MLP neurons of a small language model. Each row is named by its layer, matrix (down: output weights) and neuron, and shows model dimensions 64-127. Each number is 50 + 10 x the weight over its row's rms, rounded and kept within 0 to 99.
After each neuron's rows, "fires before" lists the tokens most often just after its 100 highest values on Wikipedia text that the model never trained on.

L2.down585:65 78 25 48 63 41 42 61 43 58 47 40 52 44 59 75 38 54 53 47 45 45 55 39 60 43 44 55 55 44 41 41 53 62 48 51 39 53 53 64 52 49 48 59 42 63 52 48 57 42 56 54 59 54 47 51 65 57 42 60 42 50 35 40
fires before: "ic", ".", "ice", "t", "pp", "nd"

L2.down305:45 54 53 55 69 48 38 67 39 45 65 61 57 46 58 42 59 64 59 48 50 57 49 51 58 70 45 37 62 47 56 47 40 56 37 60 56 57 65 42 44 72 50 56 51 60 48 54 43 76 33 41 38 36 40 46 43 38 48 52 58 54 56 57
fires before: "bum", "ur", "ord", "ased", "uring", "ase"

L2.down334:63 41 53 60 55 54 62 41 61 57 46 53 40 44 59 57 44 27 52 60 40 46 54 50 47 49 44 55 47 44 46 43 43 69 53 57 54 52 43 54 58 50 47 47 45 50 64 47 43 42 48 56 33 55 34 42 53 43 51 46 44 48 39 39
fires before: "ing", "al", "ity", "ely", "ed", "en"

L2.down474:49 61 44 57 55 46 49 63 55 53 60 51 36 46 43 54 53 67 59 34 48 37 57 64 53 49 45 64 56 52 60 21 46 43 34 43 53 48 58 58 24 51 36 66 36 64 49 54 60 56 40 42 54 44 51 35 36 56 51 49 44 42 40 61
fires before: "t", "it", "ag", "c", "op", "us"

L2.down56:41 55 37 54 47 51 32 64 54 54 52 46 48 37 58 46 47 63 51 50 61 66 67 58 21 48 33 49 54 53 53 48 53 62 47 46 44 49 57 52 45 48 47 54 55 30 41 58 58 58 58 48 50 61 47 48 35 46 32 57 59 52 38 63
fires before: "ace", "et", "le", "os", " he", "any"

L2.down8:26 54 50 57 61 45 58 50 31 59 35 45 45 60 41 50 46 34 45 55 51 51 50 56 50 50 38 45 35 32 55 55 42 62 59 54 57 43 38 36 48 48 65 48 48 65 37 42 52 54 53 59 64 49 64 56 58 58 52 41 41 68 44 47
fires before: "gr", "le", "lect", "v", "du", "te"

L2.down340:52 70 44 52 55 36 56 52 56 65 30 46 49 40 46 69 50 71 62 48 40 45 66 47 52 50 59 46 43 57 52 61 60 49 44 60 57 46 42 34 57 64 48 57 56 44 50 70 52 67 61 53 53 50 57 48 54 48 40 32 51 36 53 48
fires before: "it", "ru", "ad", "er", "em", "e"

L2.down571:45 60 55 49 32 47 60 41 47 40 47 40 54 42 49 50 46 52 55 57 49 66 56 43 48 47 49 60 66 58 54 48 49 63 45 59 54 45 51 70 79 44 57 56 34 48 50 45 41 62 40 73 46 41 46 53 46 54 30 58 63 39 35 38
fires before: "le", "et", "any", "os"

L2.down46:52 62 34 50 31 55 56 37 40 73 43 53 35 41 55 51 42 56 49 57 48 54 57 49 53 59 34 53 46 58 65 46 50 43 55 40 51 63 28 28 48 52 58 65 67 45 54 40 50 40 61 58 37 34 60 62 47 57 61 50 52 54 46 38
fires before: "ry", "ased", "ich", "ase", "as"

L2.down439:52 61 62 42 43 31 44 49 45 46 67 66 45 37 54 44 47 33 41 39 56 58 38 53 45 54 50 56 57 65 39 70 54 42 52 42 57 46 53 36 53 59 53 30 58 40 68 58 53 39 61 52 54 57 58 59 18 56 58 43 46 47 48 69
fires before: "ion", "ed", "ur", "ional", "ord"

L2.down453:47 46 56 46 47 54 49 49 50 69 48 63 54 56 56 38 46 44 54 48 75 58 46 52 43 49 49 67 33 43 57 53 47 61 35 54 49 62 53 57 39 42 38 38 58 57 54 59 40 56 56 33 49 40 31 41 48 59 34 66 59 57 60 36
fires before: "|", "\n"

L2.down528:38 51 30 36 49 62 39 62 60 52 50 38 50 43 46 41 49 50 62 62 51 49 49 40 67 59 40 53 46 44 50 55 48 61 39 48 65 57 44 54 44 58 69 63 39 51 36 43 48 43 50 74 40 49 56 55 49 63 39 28 35 71 46 52
fires before: "per", "pen", "b", ":", "wn", "cc"

L2.down78:48 54 41 56 45 61 38 32 28 46 57 40 57 62 49 62 54 50 26 42 59 47 49 36 47 52 72 54 52 50 55 58 50 58 62 66 64 38 48 55 26 57 44 62 52 54 55 56 57 45 54 42 50 70 40 48 39 51 47 44 48 44 43 43
fires before: "ing", "ision", "ed", "es", "ely"

L2.down175:33 60 65 41 40 58 12 46 56 52 34 50 44 77 46 39 45 49 38 30 43 53 52 46 63 40 27 64 43 40 49 63 42 42 62 56 53 35 56 47 58 53 60 51 44 57 55 50 36 57 57 40 54 58 56 43 59 49 55 51 50 49 44 54
fires before: "ing", "ain", " |", "ed", "ry", "ri"

L2.down608:55 39 45 55 35 50 45 28 42 59 31 42 51 58 56 54 50 45 41 52 50 43 60 56 62 48 52 59 53 33 45 46 32 45 58 59 66 41 52 45 69 62 61 58 35 50 54 62 46 58 46 33 39 56 73 63 56 38 53 46 62 28 51 38
fires before: "t", "m", " the", "ound", "r"

L2.down475:47 46 53 37 38 55 42 48 45 47 52 45 47 54 64 53 57 66 45 30 43 51 41 35 53 35 32 44 61 40 62 60 43 51 76 42 24 49 48 27 51 49 53 55 53 49 39 36 71 50 54 43 41 56 33 54 69 42 71 45 55 48 54 45
fires before: "ame", "a", "om", "ies", "ial", " th"

L2.down762:62 35 47 26 33 55 49 33 54 62 61 37 52 52 46 52 55 62 67 60 51 56 40 51 66 49 55 41 47 44 46 52 49 44 80 63 57 62 55 36 61 49 66 57 52 45 47 52 53 60 42 49 66 49 44 74 68 62 61 65 44 46 42 56
fires before: "oup", "ad", "ound", "t", "ild"

L2.down125:56 65 55 43 43 36 56 69 53 60 54 55 58 48 48 39 60 50 35 66 48 41 51 65 53 53 39 59 43 68 49 62 56 59 53 34 57 33 43 38 40 57 41 53 53 54 54 33 45 58 43 51 53 69 65 41 51 42 61 29 58 50 50 68
fires before: "vel", "ver", "g", "ad", "e", "v"

L2.down289:58 47 23 51 49 53 42 54 35 51 49 49 56 40 53 55 37 55 45 49 42 48 65 39 42 60 59 58 56 51 47 48 42 62 53 40 65 47 52 30 66 54 41 53 34 67 40 47 44 55 48 40 31 42 54 47 43 73 38 54 25 43 60 47
fires before: "m", "port", "ch", "er", "p", "r"